Part of a small language model's weights.
Architecture: LayerNorm before each block, biases, tied embeddings.
MLP neurons of a small language model. Each row is named by its layer, matrix (up: input weights) and neuron, and shows model dimensions 256-383. Each number is 500 + 25 x the weight over its row's rms, rounded and kept within 0 to 999. Numbers have three digits each.
A block is one neuron, or neurons of one layer that tend to fire together. Before each block is what it responds to, as a language model described it from the Wikipedia text at the highest values.

Sentence-opening transition words
L9.up232:478495528519482512498491519517472504517527468499465484536488528567525449515510463466518485483517501509503490524477533526486524499521478491516472507492507497495532492484464536502498512505533517484467483528492523504487484548489431494506528481478465529458458491525501549493512490487459516444545511545484500479471522490462481481497519532479568524505497518538481533497527494505496489464506

Temporal clause connectives
L14.up255:523506523503492497498506491510517519486489498482503545488529539491447511491509510518548502574486514490506508495507534495534501517460511450495478507498497485482499510516496522498471517479516474547549515523526515495490503515511499496517513482449472515499489432459497522506497471482539512490444500464528490517520463515486455517507500473463470474540508504503549498480501520497514521525520
L14.up292:517511503499479482510501493488491544519474490494506498519503571552502518523533538543496513545496524460515480489495484483494491518538487507509524510529527476461557500497496513479546545446500498497547471519530468525519500477492547572479546505426495462500511529535494483518531500543542517493513440518531478522493465502468487536519490526492482487491519498509531491501503499481497468463504
L14.up428:537499506484528487494457550486463509510488464512508485481516511457522482507502495478492488507543504492478500469494500491521526476479455535479517515508517494497484486515556492483498544461469495519506495482540505494501512467520541483507512485491508515531528507488445469528537530495502529468475501522493446545493502525499527523503493480494516484494477505480489530482486479514508526486455
L14.up787:532494506488498523529504458493514467511509480492480550516521499471509550497505507515523464546504495467501500510494533547474504520511449500481470521525539476513487528495545522527482466509454497515524505527527481507505578479539506462526528491494471459541491468521487500494453519552468495515472511497516496510483455554523490513455511464490506461495514483520504539566479478507512515491517
L14.up820:499506533511492516499506470470492478519450492534483486506526473477507494493453463484534507512493502509498497496491531508467481495459471518489518492450515515470555492546520497469488537511502522474492467499524484472522525466524523489502510473514534463517463465452524481501475474496519528464486446506487514530490461516452438478508491486527496458484457524486525470512515524491484501453516
L14.up956:476557490509523500489425501494493484494533509522480539536482492533534496529482467506523539509515454527478445514515487508466510455511539513545496527485523504467507522471505519478505535475456470500517495487499484507485482511518492494525533474524463493516514474499475525483472479550524483504489465534468501497499528494446494492484480539502439511558495502540512493506490473531467488473468
L14.up1277:543496482492482440487526505529489494470503509516515502535484513531481455534527505502474500523510461503540469506534511488514526515446507509468504512458508474495478499533514527492519515482485499461511506515507532500443488511512445473539506508499526535520497536515549525506529482515559532523451453480532478495501474533486511500471486478518464510479522480516481515522497494488501555448474
L14.up1426:477492454485484511501503463476458491464506488509514514552488507454495495491497479517474454513508467448512496499521517440493509545519479448515475506481525497503512486478507507488461526490452499473476511484498506513472454490543497528519480494473494495504474490499513480494515488458499509472451463457482486500518469447484473502472495472473526496503511473479494531507482524482465480480463

Ordinals, especially "second"
L9.up749:522513508521537471516465544488532487497498454523501569514511529511466498525503509505511523485473450489465501505501520511502511530507510496561524459443538505474476497522497492518505495461488498467487476510532519487455411463502461518510479563456526509495528480519514507466486523480484488493506515536519500446477461482509493481513506492462465505484490528450521474465493468508519503468516

Adjective and quantifier completion
L14.up268:539523531485449476505509472501534502500519528500491534495489501489513538489493489493500521476506549477486528491494502511498485557469478495472447497491492505488498515462510509526482496480518491531509548485489507516520468485495552516516463499500476487509521435522507508477543493483508507506491484516509483538482514509473493539468510495539477547490516478459490462428487460463492513521431
L14.up281:488492544558519545518517465475495468497490530508458526512475457499514439544549530421508523476499485525489463459489497481481506497475504526447481492471486491506498459491495534559471544515490497510486458506493511482496534493509525484483505482504521533532489506492491524495502497501537507507476503488512458507486512501507508444492499523491476488481493466480531492536492496476469511476547
L14.up813:509498538521475513507527512462515497504513543504507496479472486461447480510552463510480541472488482489504498486482484493431495493500494517530490482467492502489458501506482525475482511482497490492511471509519495519456530475469465510529466485467473488537523477510507528483505476522480474482508540463498503493497501483512512502469513508481531490532506462469528497502489536476435535528490
L14.up901:459518479521502440509498525525541514531418476445502511470502476491502520518509491487495530502510438476422475503466546500478491510498474522530527520505500511562466473477457525513474511513529508523500500509541510530497483516497503520494474495514544482524511510487501439493494481488507510515476495458514516501540544482478492489458505521510514469465519491530466521496477502482451534477486
L14.up1152:495491524448512500478537472466499509505513488484467505468463509522517532519504522454518509472502513531481560504493511529537483514469524485500516527504519484492490516493480507549497492511496467476511501537544436519475494435542496502519515568471492489520515481485557516503471465474444507480505520511470474510484521500481511529455501498500496456516466476484504531504450532478480513492553
L14.up1187:472481526500434530504519492490549519496492484535504465511485507468496522498561495472516515500478512481487486489461526512459498532540482480534500460488508486532468524480490511481512494500522524485527524502546465494521470472472506493563537484483512478482488519516485521501476494525488515500477510508477488501499528532498499448474505491497540468505540522491462493478497518485482587463496
L14.up1292:523472501535504497478494461494497493559507508488501519474547483450490489524506507528509494534477482494464494504485522515517509495498513511525475464460464518490512480553475483501482510509485522485489520480482508529457489508457509507534481517487470520537490523512510484480531470512521496486518492472518481535501514535529509514476484492486476461482488497474514493481448497519525513468524
L14.up1425:506450433558472520518511515497481500472516490501518501498544491513526541525490491458462484492495506501541493512540509463518501509501478513491497511479547496542484502508473480492525475500495499453504504438541515498524490514479540547467482462473489500540484508523484515523513518478521495476476525464472490531501555499531486486491532464483498514548470559477503536514528497460493570531468

Mid-word continuation pieces
L3.up316:523493467495460509478494514511486540488473558520504514476513488471476504498474465516528462482481481564486505468489489529466494529494501534498479498557498548423480479530492480509541493471515495487565540465521483516515507543513486513530512506485500475499433460527485498510519537481463517515463496516512463489504511537473511501559483518519454547519496503463501512483478506453514499497514
L3.up457:560508476533509468511498511498475508492514484522500522468476522491451472501488524489518518455527460541512510499466494499517522532513524517478490479489520458483499434533521522518477487510448499535543520446477502496513465470528539486524515520498515506480504505469492481465431523463503481496492472497479515499488514501494500485498449474491525503511507472483524486526500424504494527481507
L3.up685:507517549485497550483527515515521483478473453487517535493479483504486511515467544471563503507490496534472531449489525532507511541462481510496469453521517516502485482505524469478475507483486487530499536440514551522479446477482448512501493512521511452527470506498502515496522496505490524521492515479535468518522476453483505534518526525495506492526527537562465496458492458486486526471518
L3.up954:526512516489480503481502484484520510498464507483531516503468439503474485448492486491510484503483475451442517489540527498523511496517511487453496498490524530483495458497533501552523493511468506536491508506511490555475487489511492494507497501465512502492456525523504515465505454491474528529530547490508504512549533486539486481485491502534536505459498500451515509514475466532490508540488
L3.up1085:460521495516486496498488507479505507540459468488501516520487499506474507501468476449561512507486515482488492471526519470520496504487483479510457543472525488489511491466512489478478477492516517512494495498514522518542517516491525467481449458506539493514487468510512509497510541444514486526460491501503462489508503532501472484477514526511524500510439509516508501491476494518506511533493
L3.up1095:495541521488460457540520502522535443506520469522503486504445477533533486463519514519502566508482480472500433481510511428494508458478460495543518494499539520484552524498488524488505483521489522478539492530527494526505485488506470497505476535517511499487479502514486503476545540494476544452501495479472500458475484469506561537499541482497483480485478523540500484501470507533483547553471
L3.up1317:527530504438493515497476475529489514486511500466532515510511533488506464500545550478471480524467508462474514486482508539526538521501494498484492481505539503490486436473536462490483540461540487526487523529511526447495507595512514490483538505518503526514499484464468510503483482516499504490508512501530502529488517510551455512469485541533485503535539519484507499517481468510495509500433
L3.up1334:470518540523537462479513488457512493523439500519499506535500476526540506535481514472475478565475437524529524475471516520520494532468515533466475485521510468438470495468477504527517471508467456499519536439485494513474447523463475509531521511486548484478530503509474503487550499508505474479484474507471490488507506501503475491497493494464517506517490552497481499486499483500536490482515

Ordinal rank words
L3.up37:539494549506471491492462519433502501541488508533500475493498501501520455486478523480517551501461516461478487503498512486491520528507484495467520486496502500506498488536534462501488542469497448492561536513437508492465499524533516499497541494476519507498521507512510551516468489494498474493477515457543505517448493466518517495466474505496440524552513485515525474474521502523507499491477
L3.up169:463528526523530459491489505496504496479517449514494504483471534487561481492528475496487484476519484504484498455512532482508475510495491510489541505488498480469468500511504523449505489496496496493503506442491497475487523551503490502507490502499515498500485475515492476487492537503465485528435472533574508532482516515557564523493550512490474474550462506495525465569461547508480512514481
L3.up244:518501500554518494533494467511531509483505496513496553490528523511453472512527515494534535482494485516532501503515463511456498530516431462511462524494548520487523523527496527503530507472487507521521492482486519537509461519497526470507475525479478517481515488499492526468503495530499484524521538462462501509508515502478469512475526502506495496488504520529452467496450466473502542508529
L3.up359:488470433539482482497523484526496500491486452497537456485536483485511526475502498503471494505509529474491506501524467488459502488502480512551525529504456487507526525427506539541561507466499521524478526467571489501505484492552522498485522538470541496515495524511518495532490492523475506480473470533506509496520486441485480542451472491521460543530483512487493494489474462489525498531518
L3.up391:513507491481447531505462492475502459553456428513523518516496493463553513486486494484514495480501519489454484518505469503527510526507497484515558498492451508461482490525517494534481506514506511476495497501520467488485518477497511540465497494462530485484504474466494520551488509554478468516517507506498524483500514516498475508476495490450504531528499479531516496500478502568487486496482
L3.up721:509514472504520514560491450481532547526527497497521506526504526481567455529507451531513550524493487527483526486501572452490496497527470509514495498489500490490519497498479467456450513456508474434488494509485514534490460547462483490502524556501472490522521508481536570521522481540491499513484498541491503500481534492545569508520517479477489554513519492504500489509514462512497498501516
L3.up803:520499510532463493521529488512496499528521454522502519453569496499500498500504536489513499514468512483542482502491494467481500533480523488546521525527467481484477514474559449448528510470512465471467491503512444523544542500508547485449483464478503522480494523493512530512493517494505475473496457520549526514484501468492455509479501510478477525507516497501501535454482506540540493504480
L3.up1139:486461540494487482507515492477471477468475500476500527445487517530502493509520499510545514489518443515442503514530530512524499549459515486562489539507514535481483495492501539480490495514548460483483515489570480528482506489487510517546466507535499527512513521480525497519452503468525491484487525530499485527502536501500498508492551526463483489514538502487528494508542462518507510506490